From a checkpoint of a small transformer trained on Wikipedia.
Size: 9 layers, width 320, 5 heads of 64, MLP 1280 GELU, vocabulary 16350, 16.5M parameters.
MLP neurons of a small language model. Each row is named by its layer, matrix (up: input weights) and neuron, and shows model dimensions 32-159. Each number is 128 + 24 x the weight over its row's rms, rounded and kept within 0 to 255. Numbers have three digits each.
A block is one neuron, or neurons of one layer that tend to fire together. After each block is what it responds to, as a language model described it from the Wikipedia text at the highest values.

L5.up68:135113144138094123124163117163124119118123155087128152113124090099110084140171079158096175108125142161142120141116087157114118110099141107098118144099098133130157144143102143135176119158137120169106129133077114117157135087121124147118135098123116119117164114087104124145110155137139163141113116105148091138168112078115144117143151111126143162117126146117094130110101091145141122152139
L5.up98:140112168141122155145096140144124160102091118150104083111098144127165133146176086146114168130092137138143101148125097119118152122115108127104125125113098083152110140152078151088113105111168116128145177131068142148126118148115105160138144145133092134075144128155133106123173124154115133126148145093157173164143121125142142141138115143143124158138131138101105136137126114152117126110122
L5.up126:170106165162099126168153150118119127161117156161120083108146126070129179141152162163154142138099170102134116143139116092108129094084134100148146151133121101110130137091126096119132126127118090151081160118126187135146120110092172159156172134134118088121154099157064123145149175120134120150114122085070130152127132123141119126123128120093096127149110074102130109142094105142129159125119
L5.up473:137116162130159127109130141125148151081085123134089170153111096046092125147142083158134187132093166130124111131097147167173104118130103116125113142089133140106085116109128130175100126096149097146089185148119148081143126147107119107152111086112111140115165125128121148110133161120111094131118116118133156163156159139127147116139119158154112164082132116106121116148120116151111087131081
L5.up503:169103162123118136089156168143102128089076143101111108092165107100138175157141123171117120137098112125128076143106110132100153156104109106155140121103149112142140115114113097155174127100098115150135112111093143132142137125085113130133129102115121161121128153093084117131131143103091114089083135122156161173108151099131102114147135118130134125148126150162074128201110121123156093098114
L5.up659:107105131150101146106109139140143146131081108137147107134145151101155132140193145130090132140117137133108108098148139117112161121131150108160086102101110126072123101121111091146136112119124133157130159136108103120112117112102128160108134125186153163124164094116088136129128124127154117137083122097110140180139132136137147105160115125134099128101141125127116078164112083163091136142107
L5.up1009:102133175121123087149151140135144156147087175164117145153106127084175142143164103117098140098085182156126114098139106126124155144114134128140126139060162148149120116126160129090131100111125090116115135146143160143126118120081154097136156118127142124122168131150061114102107173112131165158138119152110178133126140123112132139195156152147151091140106163114119119157098070154109117102135
L5.up1116:091098149154093131167158109140127128104134164116136127126110122155120170116166122168157126145087135096150101128101127138107131136110128115128099152088135147082091127123109109176107128135134098140104112165105124100115099133137123117136181087133147116140170116123093130111108174151139176097099141114145091123167113187109143148171177118130136156104122125161135144138111114136131086140091
Table and field headers. Header or row-label words that open tables, infobox sections and stat lists, such as Album details, Mean daily maximum, Year |, Total:, Career highlights.

L5.up45:152101169144164158142097115121140155149117097170157143091128126112157118141149088129142167061119134071114117125111148154094140170146126067111092131140157087122106129123115111090112117130153086103090107074110131164121112184189179145129120091119141147129092124101160095133091092116120124106164123168167157167125159098115147129143141122146120124114130139091115105117135137136119145143109
L5.up192:108114145126088134135125124133177140100106102143178109103124065129144131135166149165138157115121146125128125139121105136136159146150100074128104168112106107081109124113088127104122152150149088167132134114125161135132109133168144156113167074144133135168087152105165123114121122112100189143124109133143134151128164079086155148138138073134084137153158142137079114158143126111122128182124
L5.up592:125089161131130145151097112125162172102122095164132154118138091120142147165141129125134159143112108122103133123125123153098135160155107077136054145133107114130160117143098121087106154119157128131097117106109111148121129146148181123118142091145080151156123174104157104164119118108133165117112121108146119156119158089117117157225138098154091104134116135136122100118118104127138149161102
L5.up883:093106179142095148131143160135118164089133125105125101092092098107122138118156143169131140120125155082091137109114184149082140115126112112154124118120173119085106110141130117130139159132146111119151143117106193183121119096158149121103168100145149137141122201137108142126103157110140158149089116099150130150116182133097123159130141111190153097119155125112137101113139114107124107155150
L5.up980:136092157139149126101128125119117159141124176123105120136155099146102107156136131147127155124139159152108118106134149127107123188098106080161095139141123118131124128075143106108126132092120103108125093134109152127126158152144122127137155106133084167120146129120112117125166095097090157199171132112119114157133146125142118106157136147127127149111100120104128066130135080138109137146085
L5.up1167:149110206158137166107125120094137152133122120129130144125085096122154145126131142183112132120136140091164158122124168123088118180146083092099112179101140113103105140126126120150150130134130073134116115111129168162135100154127169140132157096132130137138117147131147105113124109141141154152140087133142119133111140127134135154186119123162117138146130112152113065150129136118119104171136
L5.up1170:149100152149124117182051132166142138114110124098094094172144118179091109082130103153106141104112120156163141122150118150128128156116153127141143125114161137135089100099127129108140054087163099109149136140122130101104138123117131085121096132108106174095139171140136116100116126113133098139132139120126116100152141101144157108159066135146138112160204128146097115149130126100125118124096
L5.up1182:135120163183094146131130130109137174129127091166145183133139136158136118144152141147087117145134132095100160123131144104096108104126086089145141111126099110138081154143157121117147098134146106108128140117100185094147159143154150155104115094143147122119128132091144120134119111143145175140120088118119147122137142103112162126159162128139167134115148101132083096121143112115114135136158
Wikipedia table row ends. Line breaks that close a pipe-delimited Wikipedia table row, such as stats, header and discography rows, plus some later cells in long rows.

L4.up152:109117137148094106156089113127165130158164099113132119156132133136123132088154113139116114087127137136097108109132133090112105115123102095143108115141113164107119174139151124136124087134168107152170097118104124109137182162169132128133127112106121124136128147084139112126114144137124131123150129174121121089125105069126137091138150131134112143130127151093132152150064102145108105117118
L4.up334:126124071133110144127111131149141144127129133149187169147106130128131147144154140129075096148123100091148111143142117076116127089123127103188115148119114102141093183115133145101120110097112136092165147113102106160112125126156111167168143102123101088171134106104144105082131134121116177127128093141139112089151119116130108107124124082143133115126131121089132137161124161142156100128101
L4.up775:154113163137135106130141130154126139153083140134080158145145099137117121113141105144140121135132129073131137135131177111140108140145081107131078115106084172155130126120130133131131133104164173122134121152133111113122148139165147131095109133134140111107163170094151077118158096127125148158122080125137112115142150084160133129143102150116156158127137153115126143148108137203149084142076
L4.up1218:162117146150142146150106104126095145129083115098100156155127115146151133128154121133173142131137137101125064080097125155166101128105101122164101132139134108068098123135127121127118113125151172142153138089143097132104145104158122135104135095142126116124135167106127110099162103135103157098116115153152126148176140121143144110124101123144075113139134127064147100179119112147104119153112
Digits in large numbers. Digit tokens after the thousands comma in large figures, mostly table cells with vote counts, populations and attendances (2,948,643; 15,320), sometimes word endings.

L5.up29:111120140118135124132132124103194119118115107053129117117141111116122152111136124133111142151123107139099097139120160131104120139125139123102137147139111133101130094128069107115158166096139135105065165164152151167178131138093082128120085093125159143112160138163144135130100145132161152151134113138139133151129094112118157121108166135123107116133148120149142146115106106182112116110155
L5.up35:112111133086135114155124153116195139112118138111110118139147129122154138106184154104072088135080132109121139101139112122135153111113154101137088127088165085118165105107091117093110139115179156118119109128157124104135115136140192134092147115085120109145138136137100099149100138155112114128152151148161107108136120144107124124119136137124102162133155130153156078153124109145140121140138
L5.up244:095126118119121098116077104130150167121128175170169140152128133104143146108136103158141119158060123111108120117106145129133151095114147106175102154082156138155118122108121135143135080121101125117115127146136133125140131119123094119107115111122125131121162117159140103119088132139146141089126130129172134131159133130136171126124153159117132177124121173156126115142114072138134068125140
L5.up333:118114170153092122159086104108162151125114131080123151124146139116090153096129124136133126120140103141073124129108120154135141119125091131156123115123085129115115068106113118128154107072163123127123111184128143069152143124121144131101145122160150057084153166104126122118132117126179146155090123115116089130166124142111164133144140123143135144129143166156095130154119093132115102144140
L5.up498:082091092160046107129120116101099131102108144101134155133103158111157147142181176169092106126160130080139126087097153157080114097117147135113107112102129109120098153128082156088152103100124123149106143119125140098138097105099126166124143082128125116101157118130117151129106176158129159155120139129171124117145121152114153134140129123144119150138150124134110102122127109114165090127091
L5.up683:187117167157136096145086119098161171111145155115127130174072133118126142104180123155124098118149132146117120096142139116152117140126190117145105153077115111140177120098085085146142128099164173133109135148158111158152101120131198127116154109099127133097129141128104122115150161121122151140114175126166087107142129149123148123137105126134107143115125153158146102123150120118082105175112
L5.up685:154093134106086131138103143124124115082150141127119110119153162147170147106124089112117094121086150140108117105144134129128176110165130117134116107109099137072177074089101109125145129141117149154114068138112132131100109107130090139124158092123185140144155152106136140127128142145133176116163124135100109160167146169110176114151180116145127125149147169135179092129111137137073135163099
L5.up960:160109139153122114073156157143120136170096145113114131107120126096112101121159111135112148088097109119145059114160144143116112142130153134079113169147169099134123117127121123104109132112136111117104101165103117150127130092145137126142104111127112141096126121110129147128139116117077145181094116145148106132130118101116183174130130147112092164118137134109089119156124124155111113141162
Wikitext heading closers. Closing equals signs that end Wikipedia section headings, such as ==Accolades== or ===Playoffs===, often before tables; occasionally closing parentheses or table pipes.

L4.up169:131086146110108154123130138163170125105120120097144108155121085160142172128162148129155147129120129140125121136154165153104093104093113127154107146118113129072148126162106102184061161187140116102084131128117150164122127114115171135127104091143117153150109147065109136133130133117144175126098134106131148181097165111113104091155150124158152130143124118105092116167105147102132127153102
L4.up274:124114099132125120173139122121139137132123116135148068126131108132157154109175138146139093139136086101090107121112148128089111130111118132169059136140083157120163122137118138125128122166131130117126109168131101112138140103092145132086133122116089086138148200098156137158113140141094143106148129124124108117140165128121114138104132093125112091086124139134103104127129157143095121160152
L4.up728:140104126115127110122149134142158135057113124107153136133110109108143125111156154141142082128097089111086139116172129191098129127104119097139083117155112145120160148154143128079159135187125148096086150123147128152142138144128143127106101123192073144164116160133105101138076143113180123106127140119148133171125189094118169067157156155147123129134114137139144095154119140133116142161122
L4.up995:099105139176149165104081141139168131127115118127169106164110123060132132133155162151088082139078136127140117152138098166107095131136099127129103120086122181084168142097083098154114119152147116149133108152142105133146124151107155147111127133136108123140152133107122116143118185167096145148119129097122101158159140137129129169162141148171117122125127156133111141181112096145142130138114
Table row endings. Closing pipe or line break ending a row in markdown-style data tables (sports stats, climate, census), e.g. "| 4 | 2 |" then newline.

L5.up189:085102135112148136099095157083137164115093139138140153126125174153098086108165124156119153104126137137133117124147112119115147116100085137099084137125128145114111139108121133138153118181155122126153130132100093133112120142141181104140145159100123117143108167065124069112132129197127169138113119134149165129160150141094172105135157088158095139150131128101104106123116123145141139110143
L5.up258:077098163154096089119102145129136160163149170098130133165173120137131129109136166143147115157157120085132132137089135118113147178103108093163093117135092125134122127107159159151102156166156137163095136153088147107120117165133152116082142138110119073137159171102158100116114125119158155133114160122156155123158157154098138079111151136164082123069103167086130111105117109184140119134136
L5.up512:144112145161108143137113131118102182072124112160157125118118158108154160073142120132117116145109138116120089155117142124136082134148123113117116146110134167092143157151103152139170121128146123103084161105107087135129084134112111128136109113142111135137151101084149099111163126124108142146082156181137165143109129119115140148110153073093104147151188108105103101134122116123149086109118
L5.up745:120116135108094115090117144127123117103111116137129133153120073160086098076147125128113106115109106127142091102121105108152111140129135125129193145123132152096168138144109139128171104119155148098092175090172123167108124116139144182144126068130189169145108116126120096151120131131132151163096122163119157177158173112114126124144098116154141101129106110084104144118112144131095170127110
L5.up822:139109108137084162105128144128103106118149169163150129111123133137152162102181147152133069127128108165140096109158148169104106115129122125140110122078127170102108188125096107131125146164144109124103127105113170152083098143125134095124149060087129076153150130100107129127134181161106135084130179133113135104145134126141166128081132100136141176102145117134156115124119123134173128117120
L5.up955:109099136114118084145133153106144113111110079133169151140149122189126124143135120180111103095136126110135105096129108089139128121104092100139147163092149172130172134171135082098132089109126153147186192087143129155125145111152111102131095119121148149155112090153167127140151137106126154094148069133117150144154134093142114154124128120170123145134126137117133103098134115115093149160078
L5.up964:107106076150078096118130164083132121131123163173130125070158142121111112088167113136083110151144127124138138140161126140104125081184110107124118134119114132085156076125128083137164112202146124116177149091103132177124099106091126143162127089090118125118156087137178103101132133112146126161116131146153162126107147099126132103118157121161124160152132118118082133117098131123143127102129
L5.up1166:106095144140148163182083113116097142118129119140100127105112116142196174109145149135113126125125161101078135090162139103156119130158124130130139153129121157106145119154144141100175101132165090135142124130143110133091114095112140117132084111149188156150130133117159092100127152112133148165079127139129123139122177075113130154165136147158115156132113107116079124123118111154110098113144
Digits after number separators. The first digit piece after a comma or decimal point in large numbers in tables, e.g. vote totals 8,0|20 and times 9.98, plus weak mid-word fragments like to-pp-ling.

L6.up624:117087130136113133138147138149130128112119115129114118141163131163180143144169110153115112130124101134123126154136150130112129183117085149129126121112114131112132123120110113089128108112144110136124137129112094143136107156139140169108136096133099106183121142106150128171126154164147172156064141147138137109137158115117121107118111118173154100080092149112112119132123125130130165120146
L6.up1077:102124165139118130134131138143117163112141109125134105126138140133122130148143100142127125113073128082147103109110149128102138133120114111114086141092126142131098117123126079129146117097139104134140100177152101098151117193149163096125144110144186117128094148111116115132086152135105112158096150086119170149152148133168123167123135086130134116090122163125112119115104118161116143131110
Late table column cells. Cells right after a pipe near the end of wiki table rows, mostly header labels like Notes, Score, %, Time, and sometimes final data values.

L4.up221:099116120156099092170143125146140135122131118100130157188131128118133133119160101131112113115119162093138118089143139146134131143093150138141114138131081161138065121107114094143111090145133138130084139175165118105104130094139119151086126106150126128116164114163110098135152171162155131161118128114175088106154164105143140177162135084091144115145143122179143082136100075123113117131137
L4.up709:126110127189102123160099127131144146116146130097112143159112142165167145170153122129151093151111137116092128162105139129142125146099126113105143133133084151056140142100117118112101152155130114138126106173133157088168143106125176154097144110121100082126125137093164097139141116115114145069111146140143112097124116099100130145180170148152116134149108125106131100144121132161087148141103
L4.up719:134112134121101095179103123108110128136137129084115170174104132142123154147175130152071071155176101140120136134104110164114110115105134091135104144126093119086138133099114126147098124160139126105142103175141114103135127122148137138077129127119135041132172123119165101120164116154112115111143148128150076138148125126107133130156123097140118142129168149148145127115123151131098110115097
L4.up955:091094151130136093125142125147130133123123108087106098154125133128122163118157093155132062129092145101069147115148126161105089150110153124095137111138143185091115155124095123159116121115147133131132125150139137118101137104096154122092146108120083137109153152095121139111104166111126085118108207133140100150130121150087156122104125154140127126138144128148112088143107129169117135125148
Table cell terminator. Delimiter right after the last number in a statistics-table row, such as the closing | after a total or points figure, or ; in lists; also unit letters after numbers (570 g, ft HAAT).

L6.up444:130108067125118127093189173095123169118131147130130110135132108069138127110137155152130107113094107113122104111181177147099140158101141109113113100129129081140143144095068143151129112158153119152118118092157127157123134138115124093131144103179095147145125111081119118062102131154123110117122128136124139140099151136094136116121131116156122153138163118105082109144111141121129133144141
L6.up642:154113148130144165126167154133155110122128091150163090133095078096101128114149139160172113136112118103119126141139126131105108135133135132148131122151107102112114158095115130102128111162157152141066185145157126118127113164126124136103144099090130134102110151143110139092111118095105141113147136130120160124103113119097149166132113133178123126072132149136083127133108167161101128129135
Prefix continuations and "one of". Word pieces right after negating prefixes (in|accessible, non|-expense, un|married), "of" in "one of the most", and exponents in km^2, m^3.

L6.up412:149101102137110113139095129105111137148126105137141106139119129159101164110149129141094135149107105112121135095145118124153142123059144104148086140120076130138110172111141111122110083128145100140143137134099132131141171202138152149133167129135151101144129122142097077138158137113101090184137136134126086131129182083156130112152092099131147116121130125097131122136110108137140092124079
L6.up1060:160106128141112102139130114152113161143154092144127127118099123154093163128138163130081106126132119100105141070107145136114144110112132115191125129119109134126136147127129124135181100145113126089100172124086112119143115137078115127088151101085128122135139130166158109154074147117099152149129152135139112123140147081139182153141092132166163134123160109113113110115130131114098132135111
Surname start after first name. First token of a surname or middle initial right after a person's first name, as in Paul Rud(itis), Hilary Sw(ank), Charles R.; occasionally "in" after a name.

L4.up245:151084112137118116133117061177115133109137118119102123147148144164119162160128113171099117121155109144100140084133136143137117132094132117135127145139114138115112125154100149130103105164137092140125143127151101157160133133119182120133151145171085090127187173158164064144119128078131111126122160157129093133146140087132136122127103083142143119149128124124108151109118140126129123117129
L4.up804:118106110120134112125122131131119141114118133111092135104135138136126143128131101138121131089165122151132131128119181125097144156068131111161103154099141170145077125112123160094099119162163111153151157111171139125128153136172145115113118103109122138159142125140138107158141117116190141126149099138156119138139153085171151121121142094135151101092105161124145105135125121083113081159140
L4.up855:155109113146108113115127081141116133095147091126164154113185110162129189147135107118130114131130092106148131122122133103111102129096120105152126115118106145137096137137134129141103104127129114115141144115102092137134137139155132101141117116183143110128146111132154062142117140138122089144118108154157115134120135081143132126138077082136121123107114108162122135143134134113075108147126
L4.up1069:182082162140122135146125090125093154133135118121117099150157150126117167149105102148122136139143101108120149095088127121146127159088126101164102124138142107141121144164135157138128087179142102142118115118142095155142100135138155173124171107189104130100164120119125073131103121099170103134086106174130097134153141058123166123099095084151097121129156128125110117159131086109104105131107
Person surname pieces. Surname tokens or their word pieces right after a first name or initial in lists, tables and credits, e.g. Tom Clark, Kusche, Dickens.

L6.up125:097100150142059122127135147117122144157156121156126150118140123107166159135139075121143122113135126143135115100178137098109128118139076124145141151130110128104102115144109127087156116143127126110129122110170080153109111077124167133146114094148131115140141115076109119131098127140112126114110125147117166157148159139105138129099102122146093133087131107119129115070142091126121154115126
L6.up746:122118108131096126173120156095116118101096130154155150124098091089146128122154133147179119125105169112123143107159158110131153138109136124148157143098124129091126123127123111162155108155139114153119142119080124120155120085130149126169105076094142120085118132107149111118101165160161113113125116105125134134168165128094166137136134134152053156129119120154108108137106142185137111115136
Digits after thousands comma. Digit chunks right after the comma in large numbers like 28,123 or 4,680, mostly attendance, vote and population tables; also weakly mid-word pieces and "of"/"the".

L5.up155:126088149107137067139117119120134088145147100171121122139151120104134161128123147155145129124120141096089150134121142142101104111115124161137119106144132070115132172126124138131116106147110134120129139137115135159103110179091120142141147133139105113136116144124098115188124141109140110183139165134103144137133141132125145077131113126138106153130148099146124098073111126137137118137124
L5.up185:141094085132099121136136084151136153154116103126119096122174118102096147099134123126104128136110132121138134109143138119135132110107142125123085115154103130126102173147122149146123104170123113127186138123084121150157094160193141137146138136123102125135088128104117092144127113130082105173145158168129146143117156137159105148107125119135120109148120120109031126101119113125123142110111
L5.up217:117107132115096120099075134153099141100174117149096122099156131150097145126134184127127133167169097111074104098161178123109135140140113096163118124142121133115145152142111172140104098144109110139107145100120069145136140139119143189136154132125138108125108143107145056121142131120117088144162139110136102135151159098110189094111131125183142147138151126153120133098133148118149118175143
L5.up313:144113144128127165148104111126067145143148128098125129108108094133145108152116117097124112139169082121161104086117164133118120150110111129147119095144092138162112117155119141105134125096137141121112146132081076146124094102137149147098136137108108112145152135139159101172103157141141142142145132106147095117136130121176162074081131111125168124123148141157098110118111173114122112116106
L5.up639:086114098119141110137088138126123138137110077137107120130146107134127101082146136128079090108097153097122131107122136140120095117154123091141133146125112064133137101154126139050107105144124111105118120153114125148132142132126145141148113132117106142123139134134174074142132133101123126154096138146113153161163144130140144152102127110142113121107145149158088129127126052107118112135122
L5.up701:158090122098131141068076098165110135114166060141139129138148120119116135091131112151129124127134093113137127129168118127132109140131131089159123130158142105114087178103122169103096090117110163094117178129121107140122150123109129143129127132143109113133140144077112108120113136151127087132141142137129138153151159072164137136102101095136163165120165100112100145086106152111145099097140
L5.up725:155101100123119081127144107144112151141174117159161137150109136125133136130142107147141132166157136089135098089212130143152094170116111093152132124144103140141102089114152153084113067139166087156139112085163121225156094129156133170129124101117132119157120132137132107134081134144125091119110118126116143134098153126134148132124113076115117168138120110108115114103129115139116105125102
L5.up1234:139097122142131128083105114137143133110124119161137121154133152111144139138149169144149115159167141134097104124135105172165108137090134089133133131143116102105114122092155133170113096121126113116124152134110131168127106123120187131154134096153118116156160112111073115149145127101128121169138143179142095174119165108131098119102063068137119108114171109132089119136123123120123107108148
Start of surname or initial. First piece of the word right after a given name in personal names, often a middle initial or surname start, e.g. Thomas A., Barbara Dever, Steve Binder, McGill.

L5.up149:117104130105110135144123120145149098086149143135107089172136121140122106173152135132126118144113091117129118115138128168148119088118137139136095119104094138132155115161120106099146158113127140090108111159151096131142182124128123140100106144134118121125167111146125106158126133145107120175079188107161086116143142123093108134165133114130136106130131132137112154147085116153106130133124
L5.up248:114114122130152126158091087148120195119154135164121133169190076131130111149148098133115118146111120121096121118096112157143081125116116120173084119134107147106161106125116128098107152127170119091123139145143107088130135131121168133101108115143093133165142100095116091161126128131154137087103131124140134144154171110116138142159133086115091133092115132128150115129094110136103164125109
L5.up521:129109170106092124159150130073183138136132114147090113113110151117162157161171159141126139114126138098105158125155141110119122164153111090119094133146078129134143109119134122082105114085126108108082116126116123156129175186137145181116119127125104101149118127096093145129107091158099154119118150119159119104141145094093130175142130133118143119109124120095108107133084090134116172126111
L5.up579:134094140157092145145124141133152105124106143114135120112127082130141156174165168154115128102095126103123144133139126138133143174143102107141069143142101106141106158165130141090095161175144124142129114132143107137141166155117136124108113123144059144159127121090124118141162106133118131106147103124162166124102154092112139133101137084130145078147144156107095150136118098116116137114132
L5.up810:109105153114116131153140131141128158121141066134122138137154116084126157170157140187109136133106095136107133114128140146116098100140094125152121144110110146114164142162105086089119180110153106089096111112147108150123102167147209119092108095178121112161123141097130114160114137113115149126069170085112125150145150118115116170170095069151110096100109119098106155128119126144088143151122
L5.up939:136074155108102128142127147101119139109135130125156132096097123136128123147146126179100117089105149105086155133160090158113150127114133097138099164110099143095193128123085143098152169142155127137133093101128116143136165119123110114129149115110096125143142153089108124159131123143106140110134166108125082138140161131118113149150157148158092119135110150129118122141089094121150146150146
L5.up1208:103117114149128158168103115108143132142124070132134143150179108149137117140130113148092103171120121114100127103155144140078094127137121122119115112104087149141141145139123099077105137108149075096107140123135172140183156152131153113104120123110114116146148128111142121165118145143104160097098158135155151122151131131129151150172155113144128132120142161149118141119092102172155175096154
L5.up1235:105093136138123173180117104123156146078105073136134123140127059131125126160141128125115146114132072146074143125131126184125101127147115098147060138109104138104146101169109114085129158128151123099132092116129087110162152126134161132090134136133072114116156157108130103136117138165138148108087125109132119153141119118112138132144122136110105107150133157129118127145091090124108162155134
Late table cells. Cell values near the end of a table row, after | or ; separators, such as stat numbers, dashes, and line breaks after header rows in sports, election and filmography tables.

L4.up206:125096145169097095140133153178162133134133130148115107158111145130156140135165104124110079131142161104115120095130151133122119143070109070128096127145101159104149168152119120143097088165154146088125183127125105144138117085169138123099146085124125116157137141122121085080139129095124120100117182144144127146138170103085117078170146115151113161135101193133099109123124103155143108124103
L4.up570:169126105170088125141150141127103097129100113123140131114107121170179091142160130150102108143127145109126092111162160163134134170127093108119083120119128155109160131140088122123155122139150148133097170117132093144163153100146104135132126091089105135166146117096154118121092161080132143088146177106146110142147151081126157107146146109157146142118122199154121099147137105169141134108109
L4.up825:123126139166125115153155142139148123112113111157132112140120135129133145090118141134100104151122117133135116136129155139138120154127076118138097137146094158119181117115078145110176063143180180124113165082138127139169140138148137138126123110132120133157124144122112104121085138130103151125141145158147130141116177109095159067187134136156118134139121156121079087114127100153120090139127
L4.up985:154116140132122130142083128134152136128139143129104119144154132111109122124141139141140124138121085125159114121101074137137126130138121118142146127099173126119145120135128128154156068101141127146093157090122132127111098130125123133111154115116094136112158136135156118147148162097174122141161138118122132139113168161102156061194125116159135166132149110135135111109126146176124076125090
Paragraph-ending line breaks. The first newline after a sentence-final period closing a Wikipedia paragraph, before a blank line, heading or list item; rarely table number pieces.

L6.up466:135107132155132130138122132150170103135101104121133090164115140142116128155162137112128141107105130109141141095131115151137163166130141084119131127120136109130132130114158126092177121068126111139127152131137132095119144123123126136142111092095121100118117145182158108149161201128083160137140159135125132153130117154099127092148133134146117110144130135128114092145127086172121132128176
L6.up535:128100119121130109107146173105180165104111069109111143164144127115167123112167115147087139100107125113165114121117126131151126148128152135131106107090116103134139115114141079144158074120151141111145119132145134102133147094155136128159103120086086158100157126142141124120170178139080114199112145125130110137096116124155169139161099133083161144150104109101118111139118102122127118123187
Section heading closers. Closing == or === markers ending Wikipedia section headings, e.g. "=== Writing ===", "==Service history==", also table separator rows and heading-ending line breaks.

L6.up581:168137127153113136161152160158129167081133127126112074133120085152139134146131164153148065126104137102115132150180167104091096164102097122114125118130114133118124128101098132114128111140165118119110142129107142132145125139150147137108079112155135096109145199092122128111108126117140112171137159136151105155155139109118163111160145138128139145156130148145108111118132113151145050144135
L6.up679:148135154139114111113159161137166147124119118142100125096147118123136207170115108121134103093137122134114133152116142124164091168139125132162096116151102148129133097146100120122154136137171137075128151106108121125104168114155116127115088104157121119138136133097164125160110128143163141101130178111149115094128130099127161088146167138122146141122149129131087099111132138107121114206165
Paragraph-ending line break. The first line break after a paragraph's final period in Wikipedia prose, before a blank line, new paragraph or heading; also thousands commas in table numbers.

L4.up165:121108117124131113110140124134166130112141126086121136163101137124101144128156097169142123170097129137143085112117121155146166125119164128148167144104104153125144107071104113103114083099186102135087158121130162153124109123147168130148134100093136106099129137117109148151172143168104150168139112157171118122122139127087163102164119111144119121135150134156123123151135119104095104155110
L4.up918:113113131190114077120102146120176127113157138174130150158130145105127157141170184132102087175094109095097129103108116132134103114130120106163096174108116154140163131130087122117159064124130107154123129144124135108142108131129151151097145106141141156127120127134098134099146124124123128131128133095171140118127129153068160122133119135132105141146152127147081099134135058127098107154140
L4.up1074:066100111132111132072140134126187128140088133131129124161129086084137128112163130156103100157133135120103139102136100143156115103133101168162102160111094154091177141110129100112128118184137134099114122144148134140155157115102161132118088141126104164143147126123065142100126137115093137089123160180181159101143127124147134149102126154146124127145124131153152139134117090114123123117123
L4.up1276:116104121122135126099109114114117151149116138138128174154116147108160122138164077140111120146135154130142117138120158114149097103076128126117101146100106123065162114093111123088117123133135158118095120172134142122162153097137098137132144121106111104130094131093156143144106134132086103140081186139154125115172105148118183085109163145173102134117108168163102136112117095114111124120126
Section heading closers. Closing == or === markers that end a Wikipedia section heading, as in ==Legacy==, == Records ==, ===Singles===; occasionally became or as in prose.

L4.up178:094109163144114138135144153117145157118121122124111094137121148130128159122130117153095143101090142130091129114146124150147134132133129091083149113124154125119106123085106113154125115104142081093097151087109117124136085162108166101167112084142163156096185094118082095108126157125120105161050083135145117167149154140116165120170141119150099147107123104145111102171140107136137138129146
L4.up592:135105067156132144122106110093093151093123148095117161138132120142127112141151090138134165142088142078142097142141130106167094137108105116142116112127102147118118139105120111152122155121087117142107146102096097082177121090134129103160070105145140135135146110130135127141149120134151122100089124118173100154145161094095137140161099065138179115110142177131094085149125101133143120141087
L4.up618:150105124117126144080142083120123142136139138085131147129164113120126122132124139143089150147141126074135134128167120115119100129138170095126185158107156120150124142107124139083111136132111076172111141159114142156141142120107113083148104102088179123110155120128109131104099179106148131124082142125136123132133112120130116126150108072158156130123115137138114100146123106108121119113122
L4.up747:124107135138128177128173121121134138127108124122118121091117128115165166133148081106077100113085134065130095115115104137107125161096091091097086112102153162103109133127136114202134104119108100138081099111092178133124098161101154112171159113125151139134158113150096129148117153178094150123067138124122122164110163102131138102165100102160145109136127143127154083134093095161125135131118
Wikipedia structural headers. Words ending section headings, table headers and infobox labels in Wikipedia, such as "Review scores", "Standings", "Notes", and markdown table separator rows.